{"num_attention_heads": 5, "decay_fraction": 0.916, "dataset": "wikipedia_en"}
MLP neurons of a small language model. Each row is named by its layer, matrix (up: input weights; down: output weights) and neuron, and shows model dimensions 0-159. Each number is 128 + 32 x the weight over its row's rms, rounded and kept within 0 to 255. Numbers have three digits each.
After each neuron's rows, "fires on" lists the tokens most often at its 100 highest values on Wikipedia text that the model never trained on; "fires in" lists the words (lower case) most often at its 100 highest values on Wikipedia text that the model never trained on.

L9.up251:147189096122139094104090154165161167132131093124138183143123118125139124142154114178120195085142128143102180088080156097183100139082110083123080145149147129097098076125063143099069133168158094126176121147130187134143115161150121094123103099147149135095143159118124077132137116140123164034080136116141074085129144160083102147208162126083106116119128119126116115146118152089088137079087146139164146132129081104073120108189166195123144151142158162186140116176177134133130061070122172
L9.down251:137175122138142098104140130137140140122106130135177100141079139082121111164171121117179129130137137127156144162152099147118135152100053157140208104107141113035101127134130081139164072111163206151124148116073072130112082093158118110148101142132137064134142088193149172137115120154089168126126117093070151167171136138198130087054169158121140122099133088122100083150169134102183139158072130126140120145165142085166125213160121088170089112130102131133105182133059125114105155082124133
fires on: " and", " who", " with", "er", " by", " years"
fires in: "and", "who", "with", "by", "years"

L9.up509:135158130062107151145124106125115135122153089143118125138024106101096045139131134148038116128115156192116149155137185138123146109103103119108091173098146132108149183144103181163146166105128119103154110160087106028089165126086171154146127093140127165137130128107103157119096201116150105145102113097151126140127113098158106148153094098154079141141184141127095137156093128109095136085151062119169178081142175089119138075118125102167164126114186144182103120191159078149093128143084112
L9.down509:178122116067107154129156111124079103143102120194170131144146128151116095146120137132075151142133153171113133126148185124108147177107104153131131163089108098153130177194104127142178101149155072130113166148050122071130146097122089155104101103112162142140152125097088166165167172167082135148130132136149153135145069182142064121051136131083155147081052135130095150199161112160102163113137112075142138072148192134078111106128106091143090112067144121163102152123130157168118084190084131
fires on: " had", " has", " have", " said", " stated", " wrote"
fires in: "had", "has", "have", "said", "stated", "wrote"

L7.up186:166120130139125107106112144164154180161114112180110125133145125144095107136132113159138086117105136176121102074147068114140140195138161134153196104076125094091137151183092093120166149149136063072058085172149127093153167102178173141065108118121146133073092110176131187058127134139133148131195107159142096105151079131132098098136103131113161128135111100140073125102149158123127170117117141141097142065127177083068097133176149104136107123241103118090103153122168113086115101096149145
L7.down186:149099146166087103103140104156143148197123130147119152165120137180132052100134072105155203144097117116119091128158127172168104126095103141143162177157172091111115107159078106126061142082053107162138206111141144127177119186131127077125150117087180147167139150158135147168151142160151137155172091142137087097141134113162108104103109128085135084111142115136142067145091079108094068146121126117117101125161136112110113117132116086132155128090125136160148151082113167158119136039244150
fires on: " of", " the", " and", "4", " for", " to"
fires in: "of", "the", "and", "for", "to"

L12.up542:187170136104166102135087149170065090084127146163132190144120133137102205152102131165107142129118132164093120092168132126121106150090180120084100095147146106097131203119055140142160161139103100199110137137092170073073129143097114109106110137121186071095088204130106116061090157162123134105171128114174134134172136164150112115128058168179138078131110086126116110139106087155128112118100081137154115140125158104157117124169136144083094165187177093137130138068167124097175134117119106
L12.down542:151156165105155118159084144130125119123110143159177248112090162152103166158074148135113096131122161130096128100143115154137109161137145099134104159124155130135136098135134179135184170145093095117087107156129163089131146100100137077094136142160150108123126190103085146067114143135115176084133157085055161129199101158112153164098133138122128100086088118186136066135000075141143143179063079090136127099156117160111116151174132126087096168132102119118130130144142119154159131130140107
fires on: " of", " as", " to", " with", " for", " the"
fires in: "of", "as", "to", "with", "for", "the"

L7.up544:111157129112170103132109129068129101123110136098089208123153138140148152085155157154131135143106163129122143114130133144101199118105121139123104172141124107110139139127169157072114166049152069242125107104076144133121112106123185116141116124167122174113165180119135146125099102125045066103170108121158154106187074143141141125145128099121204110114184074150097077082120108120101140124105192117137147100162076171148125145137134072152107136088145182165098095121134117086173140191139158
L7.down544:149094147139114164114148199103156136147141111112139140129154183185134157125089118090169201155177112145162128076147151201115135157091108107087190148161155143118100125113098073164166192178097131098100129128121089109106087128115124168097099049166091122148061075146143101149115131162094153156066086089055135117128134139132160118108092153117079083146058159078128108089157090123114108197117142129095132144101125097151155145113160164117158104122117165113135086187141131080081158114152139
fires on: " an", " is", " a", " and", " are", " the"
fires in: "an", "is", "a", "and", "are", "the"

L12.up566:072156152090142082126161074153142053127183081186129120138072137165138128090116196130079146057107104133054090135117123058137169120197124113112150033099140115155165125121111137080117177138101106154083091172155113128123145173097179125109115130152178134134157105131144130146116109119191123106130168104140122174115107118142135109089101108191118069160102092109134126100165121127120132162108206117103148106174143093120139183094119140091170147182086158113083124149168157132119135157131141
L12.down566:099115128106126153133160134130153077096118095132149097102099115223152100147149179128109142100044153117095080123181128079186105100165177112124165059075100110140140126094130145150131131130130171106102109069142091137149173183148137167079107154107160109102159113163122114105083108204164139115175055119137150073133094109180142118098166126153130136123123130133145170116175085140124130062132124129162186169158090058141153154170134142171151125134092120117125150080121132036141143161142096
fires on: " to", " would", " could", " not"
fires in: "to", "would", "could", "not"

L4.up349:082158077111077108117113096106186140096083142155128164110111072175177176185133148104171090086152117139146146127127145091146185139139089079162087131116092121176170116113141032112106084092135117124111082122122075129169168147113090151143153141164172087181150182157116150170120099163180057134141113124114101176128148141112113117160088131086096152152148128105118135139096129194147144171164125076116187120162122154157100119085110132104157079093092153183117086176133104178102117090158135
L4.down349:114066121140102130134110128118162119100177134112092210206085152159119146144089153115162137129117101171033120096132155165118127107140119157132186155170119150151081127125117135106079143105128080162165106074235073075120166166161135112104114099133116134085138097126114117139179147136089112091135152141105125168147123135089112096145124133216134149121072165090134129124141145135126127170108172148143141166177112124086071116115112074154074142149165044135168168125181142121073132108135131
fires on: " which", " what", " that", "G", "S"
fires in: "which", "what", "that"

L8.up444:135116168140157150125140156142091143159173096170064180150119159137177088118201116122140179101125126158107112099103085113121158119099111147146123097102160110120160064171071128110162177126129063063121137132132076127099115173189100127118149113093152077180086112207063090096155107083108089116135131091117134137195133129127163120074077162092174098135131126128091062112117093175155153156169184139140147137162137111175133118205098099132139159118130139114071130106171122114114082101105116
L8.down444:149161102126176126079149138111148177128108129121132112140210115094077099132108173100113134109084140081176095158120123130129099138107145119075105185157088132133099177108169132144100120117101243104084170095154115156122135097141130083074164131156137150097179122081155107169115059097147117057091159145135124161167153126174100082172193136148089171134146131158144104094100142075127091064088157122162126167139097131123111122143105118141170117131099126160155081165114158083147087128207154
fires on: " a", " an", " most", " to", "ious", " of"
fires in: "a", "an", "most", "to", "of"

L4.up111:128122112125136153082091185132103115131136085128159095120132052125120130199098068161127124149109122096086115104187045166159178114105070149153138130112125201126169113183102141130132125143145123172052129129038195137114204120163073168116114124141131142155164103136138117100077127100076115174138101106140084127142090127147188146106111139103138097119160148109066115083159147175146162097183171152128120090126091156129120110181091085120157118120121103135138186096182147122145143098104137
L4.down111:123115141119108169148172067144171150113148170185149136088103116060108163156116126144126154130140135189130133100147135139130080103158102049182154170109104128135211163094123145166115141101131120112131150099108107117148075217110084146103087154171120177082135125139165111149117145069091133064090115086109144209134178153147098120147139109113102166128109152216109096100125091093092182101176138147108104140106119110094154094080122131099197110150167136069128123115124120130181085139100136
fires on: " a", " an", "o", "t", " and"
fires in: "a", "an", "too", "and"

L10.up742:100124089109207102083085118192142080139099096083104098129156131200142116120072145101131092116115171124163100075138118110187146073139185072117153086137081133126082140105072135040189138120094137111103165157159185121136124163123176145138124067125150126159157144144118099110122149151118104143126117123131136187119101117118121113124104118135159163085170084123130116149107114180140123130151155143126064106115130140170125090215090180116178135193166130132126149088083172128099063093137105
L10.down742:149176132164126132177108174166126144131126117126090143116077129107171101156139108148197139147036120190136123117135128140078126189097107150116116117121104117123154147157139121141149143119198113104155130173154167076074122122073091092120153148144057170044097109063117135178121131184089122160122150134148123046159132126101149108161088118179117146139113160107141158060093093112117159088145088114135168084183106143158147163036120157124125169125103109120161120174142109060139138140134148
fires on: " of", "d", " in"
fires in: "of", "in"

L7.up572:182092114152148129160103139200116138097130108097155162092135149113116162159144115114124126117108118199123155088122173096154112146187115132121111149148066111147114155178045106057108133134113071139144126183163149085137171152109122176149133139114138093106123187139106098171100174116093186120113144134125165140155081140106096086128053096168115146096130133119139128091164096115188110147143079069167141105137188136120074082195165082128174133179064147120112117147175100195161132123097110
L7.down572:193156149167155095157153094108134131143167164165149127148065158118079134103140149158105092126090118072085075108148118150155108128141155140142122140097183169148123099171132088111105078162060187096121075112155148097065144078143122118140155073111194117117151117114125084164140151109132110119188122128060128138135140127181101147184154166151160136075122124148102117161109076140089117103119153125125147073102107153168133097083123228166075092165129098135105107120105166092130152039123153
fires on: " in", " with", " at", " as"
fires in: "in", "with", "as", "at"

L4.up6:166074030155070142069078129099083101146126124138122125127130125094142169158158105130178126147079072165099112178119115161113148155077158097118112128116069176134106091212152129140128070125173128172088096112140148142141070130132146091097119182125179136134118194108082100091147123134130119162101098110091097150155098154143178114135177105102092091119163133089109122148144125153150128190158147192132145105134153124096138169107132087145152105084097045116169123193165100152151134150172139
L4.down6:149125118048095202126095083145082129133121174144141138138171154170114105143117121125113127147217151097041157133131112080131157128131125152166139170128161101121091107106172123118053182060142118142185132143124122132130150049128099126128145130107152103109136180144075121123150164139130077108111115139091132137161118077167137142106136153147165147149125125181129179075060054083145169094142145119140106174126075169111178140148109096070103174143176127125098137110169170172114140151072126
fires on: " what", " to", " that", " while", " almost", " she"
fires in: "what", "to", "that", "while", "almost", "she"

L10.up607:126105130100124181115078154162108165183118146155127165179018123152178104182113090206126140169140101060108115147120182171121137147122169111123124190124110116139095062103110154148094105100063156172127118133129131072151109136163156129126167123135123166136129129121196174100128145129073120044178142103155058105132131125179119097148114074118144173142113127172117101110144173131122113143133164113139180136119073140090147095148102126155086165122128192169130099154124131138137065102117091
L10.down607:142097083086092138110148103117127128146141090094134150133147103121150144129159111135081122116104083167085118086124100103082170133109090146132162180132125166135191147138178127099063131133166075070117157151080055100154136125130066180152135160087119119111149122158071127133149090133128154156150092106126197123154091144187027125119154105160197171107163090161149116149131120105157144112171181148148153141115144182140090152175085052147101181146154056119117161106134152158115139161114088
fires on: " he", " she", " and", " who", " those"
fires in: "he", "she", "and", "who", "those"

L9.up519:137122123145135122133095151153117129131113114159123145068099211156149149140138105096126082124156178152091104147109178093109137126102110144116126179091196086200101146093078180084126111185132143157115113121152078131133177095169151069069132107078163098137088158130162070145132126150149123155177140171119142175068132097108109101174182142180130123102101118118143097146145154153128145060079120200107153095074159135147134113167115159101122109177165159069100146115101057143115119102146061
L9.down519:144201188178171132126196096111138117097091100097116163118101136046106125068111110153139144124170170131163115088183116183065099122156107124207100148110052181098121151146127149141123148173151109121135157170052123108113119102051098127133105163098170156115087137134043154132133134091063111167087081099112135151178124150097103112113095114149101110153146178143159169140148155143141124133146084100125108146086155119119151129111144149139124101118116059151133126089165122138149119134198160
fires on: " of", " at", " like", " way", "tra"
fires in: "of", "at", "like", "way"

L7.up127:101181148141099143172127099144180114080176160139102146051054114167112158135149130121113118106069112138059136115137155130172076119128153084100077140194094106107093142121136120136063190085098096149071151163139133109177122131136091093110205079143105078111136144103123074103171103162130162102135164140145163168130091088097126151097100108116152155142111132140120100116139173100138112156218107177074142098120148157101127185145116175090136128152111168216150134117129126116123127114143175
L7.down127:097148168155095121138137210148075169144169105054098173097188170094138135147169065080125150133147104090209171123171117125139137093124175157091119154086118108138170123151119134140109083070130167117098161131107084134148150179065129147090113170129188122094086141127150096079163178131114127126114150103103111096135160146156167098114160140142127073102152091068145140143153117136162146137097091129101164127094170116191163166160161147110115136116131064113119096129096152049107149104131063
fires on: " in", " of", " for", " on", " with", " used"
fires in: "in", "of", "for", "on", "with", "used"

L6.up231:112107185124125116130096112148216122112112154136117128194153137157042172163076134118169166079125169069109087149164109105105129130105114102133109109139151147136089095067131170122141093158152163097150093170049141115155134181147125112135175119143110120184090123073125087146154123144135089162122133092120109137169083124094145077080133198109161133103126078149133137133103145130146095132109141130114121169167140141049166095144118140153117144127112130182145183068177165198148153042111112
L6.down231:159113146064115173188151170087106097174090168129134142110097118132144099067150152086194119177133100158163089178190115138175128105135108169099119146167053115116116171171093161142128127147114147081077169146124165129117166133111137145124073096145146088141108149142106122145138162095077153172061098070164147087131087131108142118102102059159079105144179099129145149125143072096115110148138129157103135164099116127176186167133103104169135116062131160125093082177115081125104135186162106
fires on: " by", " in", " as", " for", " to", " of"
fires in: "by", "in", "as", "for", "to", "of"

L7.up20:155139136099104127126110152086130110123087139077131117107127118151122175179130146132124128106136184174082142112153104112070103126092164086060217202181094116060159160058127151132168158103093078173127093063135127099139117137113117050138118159147140187117149137121159106111162138113127139144159075118114182125149177150141045135166106158101060113164157168122186156169129144131164103094093161136107121175116116090138073122154141117079094118094139179152134100130159172151107147103145131
L7.down20:075104092102144133137092131197117179144106137127132132108121147129056098167193134093143168108140096107079167103088142144127190186109125127136127144070136117119149156108111076136144102092112119091155154148076142152164105092165091120095122146149119108139179088170139115119198113144157135075139135159174183094127149090122146097098052114108148142132127088118097152136135149096120133090143117053132213145143104149145136136208126113183164176111130217115120150111109144097042165142149089
fires on: " who", " She", " that", " served", " which"
fires in: "who", "that", "which", "she", "served"

L6.up238:122072165091100114137101134168144147148130117149137123189126158133079082146100150202060152141093123145164163120132094116146181165191134076079076127125158042085156101189140122138101147088087102121112140138130142090106129141161128149051140111111140074087097149162153129120144151140096146166105066077121113188138108165166102120166146122129138136105129127105091124105164044141109160170143165135072169128114122138124136152142143063113112215141091133103067167161129123115067163109128116
L6.down238:163131119129144152153152112118198216136109084120160137098142115136119092108116135151076168111182097115113159077123084071077071158154141103101171164156130094151135148123088122103104181127119130144110102111088087207136122085112087106100112098135090189146086139144130162083145057113184100144125122068091146134141176134130149131085121183132084184169118104178172090143148071132131077148140131122111124117106115129146168122172121085163127102095149127116141155138186115166177121052131201
fires on: " an", " the", " and", " or", " a"
fires in: "an", "the", "and", "or", "a"

L11.up23:101110059148108095147068156164111145090129123132096147122074131123115132092159167147189105142085117138095131158124152136093164140130091125107117210192130108136157087095085110157156108122153134097128117107132140144127112136217155132184121207162103136103092146143161176106135099161083098125127088115131185186111169040111190125135123133120094101160152092115078130065186167157146086165093157109140122083119116102176165099197157090122109156070163165123122129117174107112161149122103133
L11.down23:086151187089108146145150154144072099185118133144084155171118140122120073067138087089178151184123105166119139127161062088144098123125084101165118088091142096132102073072129112117095088059134140116132106143122135134195122128132175136127141094153100142139079124168227084153116136106155119205112118127124074081093123117170123128155102065141136089151145184176086132136094134141169120177150114139099165154110121185179141113142138179139161128111130171097108096158122150063135131157178128
fires on: " they", " which", " who", " this", " that", " she"
fires in: "they", "which", "who", "this", "that", "she"

L6.up146:117164037102154171084151140071159121140119140114155141079168125142183211105104163117088177126129146130124126148132142105138112150141074118151108141127089133135115106099137194101130083098099142127126162182106088105121109059131111111142139142132135078138172083133175171150135057104114108082179171155149159150174141078125074133159082098110156163141135084107078084089076121112100127134117097150117179112171113166091110079145155097060133160139139123109115188152164086135182161153193107
L6.down146:166111098128102094118134056206119099127141116094125135127151220110121119160115081152102102157093099093117109038101147126146102153132165070134106101142077094137142131127132053146189115143129106112126144106205129130182165215151143136119162131131103164118120118070138075151120136135114172169122180134096106113085104124090033147181132157128148145173154163118150122132147099138156189131105143132127061095114156170141082079111137158128169162103137146146098111108129132106186102079119105
fires on: " that", " of", " as", " dis", " where", " for"
fires in: "that", "of", "as", "where", "for", "so"

L9.up563:129106064157160128100125106119140120132188152075175170070143168180136169126080103085131088155075134169104103166152164097095129124108193132138122073140102102118129169115077115165166136132141115097087098183143109127167106135134153109159046074055120153123143139128120156132135135137193135156164121109162086198181152094162129068092107112120123139161096092128137134143161110118152153156119049063127145136161160158111115130203170113118174139124137114116103123141071126214142096130100141
L9.down563:155105132149129112132154173189181036067094134125078163143109143150177120141126144137209105131108144130141169144169158153136112074099149123129122100059186160216108119107129129116108171168098093123166153137168168072146141122124074103107167138162131108093144136126074040117153130095088141093194156162092150127162162122104135155178079106160133082106151119073165102112137157085114170080170130161161105131139103089135170085130109138157124129133065146112098114120112112099136103110159097
fires on: " in", " of", " at"
fires in: "in", "of", "at"

L7.up435:130107153049119126196111153172062142139171143135104144121093195101098104121160173132158189076116164139115159133114142124106142151144130093115091133154113083108162123115129188127147168159143093158095073116161122100090127055144066097153145083148143094105139106121132158144155207153111136112084136126131132162176077098088110122083106130081209155110118114176138078173036139106049106126126094150083143105139110146184084123132141158134167133122113170155144066118145096137143129148108113
L7.down435:147146126122141142118150108085143192138068080147117093038092138108152143084125124099094172192177108079125109130096147145187118126124107109172118093121153175126121129148122126075099116119134143164169132136132159129132117101056125105105112117096150153156132140127160107152139193135071145143147127154173168147171107065192142160186095156154131135129149106121108070126136148157126080186158089136196146130121105080178067158184098085058117076113144091173111159114105135058124167175113133
fires on: " had", " the", " was", " has"
fires in: "had", "the", "was", "has"

L11.up260:117172221137138108110133124078097140135146198097101154112067093151115119148106145050105117127115128139107099111150126171084057088103135152125093137069076136125122169067152122118143133064134095167069117085079123108194135165149127135111148176106098156156072145128086125094169133162128151105145196082183116124160094169156138066167077105162155133159162132137101172149210125077103164093138135128123165098126133102124128058123142110117093142138149138176117145104116120133099121096176130
L11.down260:154076080086182147166125171152130089114192090151140172142109108117146137145084126115127194151110109122107194098103099083100125126168135110130095149164161130161160086151100121163118163177110146116104097151129183055135135076094139164070160114150088144100120154154175116098101137166092146085129111214086126085111168135108136190142150127079121161172105158065143151134158102091139145153105091110134172121051131109130084109101153132096127109109112050122070108182177156113121162140167145
fires on: " and", " of", " for"
fires in: "and", "of", "for"

L12.up709:199121119156209110120175131180141131114114106112182121102055076128121159180150059117115129117092122163125114130179150110172164141126225155140098131121106162137143179108061105164105157112093115133130174183135167093085078128109129111188076071099176100072119146131060097113124146099120125130159153122135089092169145146097123113126100148082150149151152105121156126134105136069156165070108096163125086125147161129128082164173204154141163145137162160112105141090102140132099118129128086
L12.down709:140101054109140084125102110159134113121117141109113234104021170119129095111104155121140088202150113131092137120156213120132126136153123141134136107108172109162103181160138109093087118115178184116121118132115144099147087155130100168139164068167135090123123162107133141109127155146116150151186214110128115160107099100143145118112046188103122142101099113121104156144127078129136135128198100131192122090111115138134150131142077095154070110084095097147171150111126200113167163128115131
fires on: " in", "ing", " on", " within"
fires in: "in", "during", "on", "within"

L6.up679:151164089062142136143108117155159126120125082125129194105124138166125157092175149118166112122123112145098122077111144073092153150172086132096107106064122086112139114193122123100119118140141136107123126114063140072114201125119071124126141146102133151142115101159163135135110134044076098126110165196167089157148157117133141158135090165121069128138121076085161148072101067144126157181143043086147133101156137164113080135138134076155133156170148167139050136116209158120144156095153106
L6.down679:164107133200159080135144141156125149184146174127104205118103161172133148126122139136140114063070120104136102153135122153116058158096131134078141126125132101123109092095105071126104150122140152083078162096191161113170129122123144140135104114171186061112116164101195128099131097141151185101121173084132125155133094134153154156090179089096197069125131067113147147101118118171108097119061139131129108175077110117116116101134112147154111195196171111149134080153148158082159076155101125
fires on: " as", " of", " to", " with", " by"
fires in: "as", "of", "to", "with", "by"

L6.up761:074107080147129114077113113088145057141111080096097120098124118214116198122181147094180132164115115153119113168115202130160094121123086159238082115133083116106065134125079100133144120157139112110136057145130128144117117161115152123071151199154130134127166109117051114178122145112155135105115093141125098118198126158121108151131104119128142123117126098049084098137101140166068179132116131132082132134164127115136149111175144151105158159085136148208160130128147142103130140133089145
L6.down761:149106095124089140204126124162125133141139115134133135152208145101127107117071127135066096119076150062164109070150108126150162046127132106055132107118162092144128153093145112113167110099108157144136228033153191173139167125131090110142066091141139093113110127113174185146103110156089092145151175173143146115156140086127149143093191120139125144180131122164123148129147098104091136087157139158128097137090136106135150110122196139121085130090075117126117154146083097139137095148193127
fires on: " to", " the", "1", " order", " John"
fires in: "to", "the", "order", "john"

L12.up708:126161119086149143166113107149101153088150098178081080082131176133120177153116150177111186106161125074151146124147125123140096151072113133109147205116074163145120090131154139128114122108149174180152128143077145151056158090104066089130105155086127065124100176103134165132137129182063168163121099116125118170097169122110104174133133076065137196113115125137173136161143138162150134121153055130092145088123099091123106119159100143163112186139155115082195067096135124140160158135075122
L12.down708:102091118120113097172085135081109102130088184119108134112151167150079173060071134212121089145148148096102175135124125148179121108132104170137142100181094136090084145145111109151110077102201046099155111090105160085149142132140102095107134105130102106109155172171142132150167161172116125111125122143151146104174096152176155157148071196139098102148095158083158141128099107133117182208122102167140172154108060100135135089120146136075086151122117137154127140160145111149058160178139152
fires on: " had", " has", " have", " was", "è"
fires in: "had", "has", "have", "was", "bagnères"

L9.up486:121082141120102071206096109153166141122173093106084179132107193081204159162148094187056070091096146158142080156151114079174097106113099123120138110145138112143181097109124128118117135102096113133141080091191075109130133111094208113138120133166172137121115116184147145082180082117109076146106162113141194149154101096140116111129094123078095100155128090139136112060176116155165129116139175096162186166162127120134146123151153129093142119162128173123123146131147128085125137189128154
L9.down486:149103111160138177098143128146104090177124176111169115124120061105113125157096123046225186087089139092154150117128181078171106146179111074162102118163104049104149048089142127099110135161146121127150084128133137181109135130157141119048160157114115130096168158119125147175153124128143108133150126128104135109083155127146167136048178161159163182152137144174149068125108115128105141195101140108125175137175132085108122079110095150104133141177124120098127087157132141087110140096100099
fires on: " not", " to", " that", " could", " who", " would"
fires in: "not", "to", "that", "could", "who", "would"

L6.up418:134099169094074165115059146087129168193155139136081183112126085088167167153115127138144144037103118142112067148185146124108153159094087090133096141120113156164160130189134155165108120125109152134093133152103143124129138164153167121146172128151084100138111131099065166121155106079117156200071077133193122146131169143141150119136124158079153127156137071078098154075175143152116065130093076132133170103173119172134108085111123151090117087129086103101174115099147155184103095115156123
L6.down418:161134118112141144210131152127107102074165068136164104160167192146100105137086109061094114126173126149054179091126079085123163121144156138163116151185109125112143162162176115120102181089110073109115142130155211149163130081171107074075088144143114147100162124146167086131162127182104107093160159103062116140123068156129053131130123065141100076131149112152093093131114151100114144096124139151149117168127126104193150121119155080119175152122121095142140128143114158112130173178161129
fires on: " that", " with", "ing", " giving", " by", " for"
fires in: "that", "with", "giving", "by", "for"

L6.up12:082107090122119154130145088213128114107084074177136130124140202160142130201181143166166091114155146116134134186156125125128120152131109138091154145155168129070184107111150177087114099127141131124125144139107153190111065132153159137192107136066081112140126114173154111189103171138131118106109181147157103122191125141096123163198141143059093150144160105133054114106117135186119158147103161118115076134129126151115119106131166084097114126053077143168121110136104170118177106084140166
L6.down12:132153133105143107162148112152127135126140107061171160113138139071157176061139136081170152121107187120169203098102144194108115093160046157092090122099130081148067134119086132135106113125129126139075137106141089166094122205117090128117096097190077113093085122160128155147103146091115109124187091137142130160156095092111180098087111141176128115136149113120117176210094162100138103167168171133146172127062181165145139129080072129114119131145118166143111147112079097127134115116130180
fires on: " the", " as", " to", " all"
fires in: "the", "as", "to", "all"

L12.up415:071152131134146114109100087130125152076128082175151135179148228125113155143106112138141116122100116153144093160203100137096105118110165080136109129172095166082104065141119108072139151066140089128119208093163088137112088144113137150107097227142184110172134164089118063082124136129119161102094161101102154154135113098130124168113133128147124134108092105133145137123194092125173099057188157157099130145159104112120103145181160123141135166136125125161086122142200103161129164113107178
L12.down415:151081069144167162149117128167090112151147114120147113180109083131076155039116135148151146085095139157149100148125158119153155146223183097172123110099205110116153080108145098144062140132119154098132090167115115114118127131134158076073160155176128096106092098132137186115110115105146055139094105127135156100116142152160163135161168096214144108140133069164151060091092105189141113140102123143108112164146174172146123145126094093108086142066137118167142109130109122122136088165170091
fires on: " not", " to", " first", " never", " was", " still"
fires in: "not", "to", "first", "never", "was", "still"

L12.up364:144148122174185147115092066147133110145123132072087182136105137186103201142160124133131139160123139147117088137145084114105149102128141154064096101132118104084118143149068121129156106167067070145095113155167108141116127148092121100158171113162115107013107173101111139091182127152159167070168170139140135183175119168155136118158105137104157077148152121143177150125103146139141150115141069130150135141115085107101122107189132111171087128184193160116071134109117158133210101147138171
L12.down364:161106100095081043109158121158151112079112143097091236103090147125098115157108109167142169155134160153190140126108097176155072147085124099141160156053158128130112129183144096126144139204117110139072116136101176096146114149105140128115126146152112179105152113126091109091207125074129164151156145121121114108077145108119156098166039108174104099094097157139116125113128145160154139078138144169067098169115080182144173141118133172117122104108091169128106112187122108129163123110130150
fires on: " in", " of", " on", " from", " at"
fires in: "in", "of", "on", "from", "at"

L10.up723:145143154110142121133124123129092068116115077190115180089088142138130137109111135177102190121090146102115135169138158115113123153144111172148149166155136087115125132081151088115095146173122123164107071068117156145103131123154148122091116177133148079121090213094129164159142138151092149142101082126151161138129130068154084131119088124124122115151096078162122170107177184170172170161150119216097111031169109137067093145144144128053111100094082130169155146111082108109121168172075119
L10.down723:144135146117138164116160146142137121106119101145117172114069096149112092078061132148146135172100092117130137173209173120107146117141144144109121126118147098110053166118114102102106162106107094108204147114160123130166152118165090079129108076120102163142081109122134112195206117183169154132157125164135139066107103117118157141114097098090117073128085183104081158175146091188104136111120086133173193095099149099156144116133133160056146176099127105159139090185157151050141123090158153
fires on: " be", " have", " had", " has", " an"
fires in: "be", "have", "had", "has", "an"

L7.up121:130137115185065129114146141097163065160124134135144152114101137130081129147134095177199094079156109180103162150147123092091177160129127113092176161108049139162077103109129108171171090070111124137113150123105123119153038127106106113130125135192138141109143177146095110125190110138132139147159148139074136135172175116089122080180123142104099145106128123101101106069166082115120150173109090132158151177150119166153115089173138060095171186160128107146070123171153136153106067123150080
L7.down121:062129113097160086126142062130098119144119135155101177154133151130131175137174125147049129110150175089081092079104148138121114142124106124139099110156118178103120146112113118086123117214137101067145135207204120057076132104108161215121132156086119161128150098114108179213185189135135123104145146106133128107091089126191129142144133155158114129107114198084146156095090160122103107164095112106112158053086126092130159149141146117147132109186146124135108139132122149130117126103175118
fires on: " of", " while", " that", " which", " and"
fires in: "of", "while", "that", "which", "and"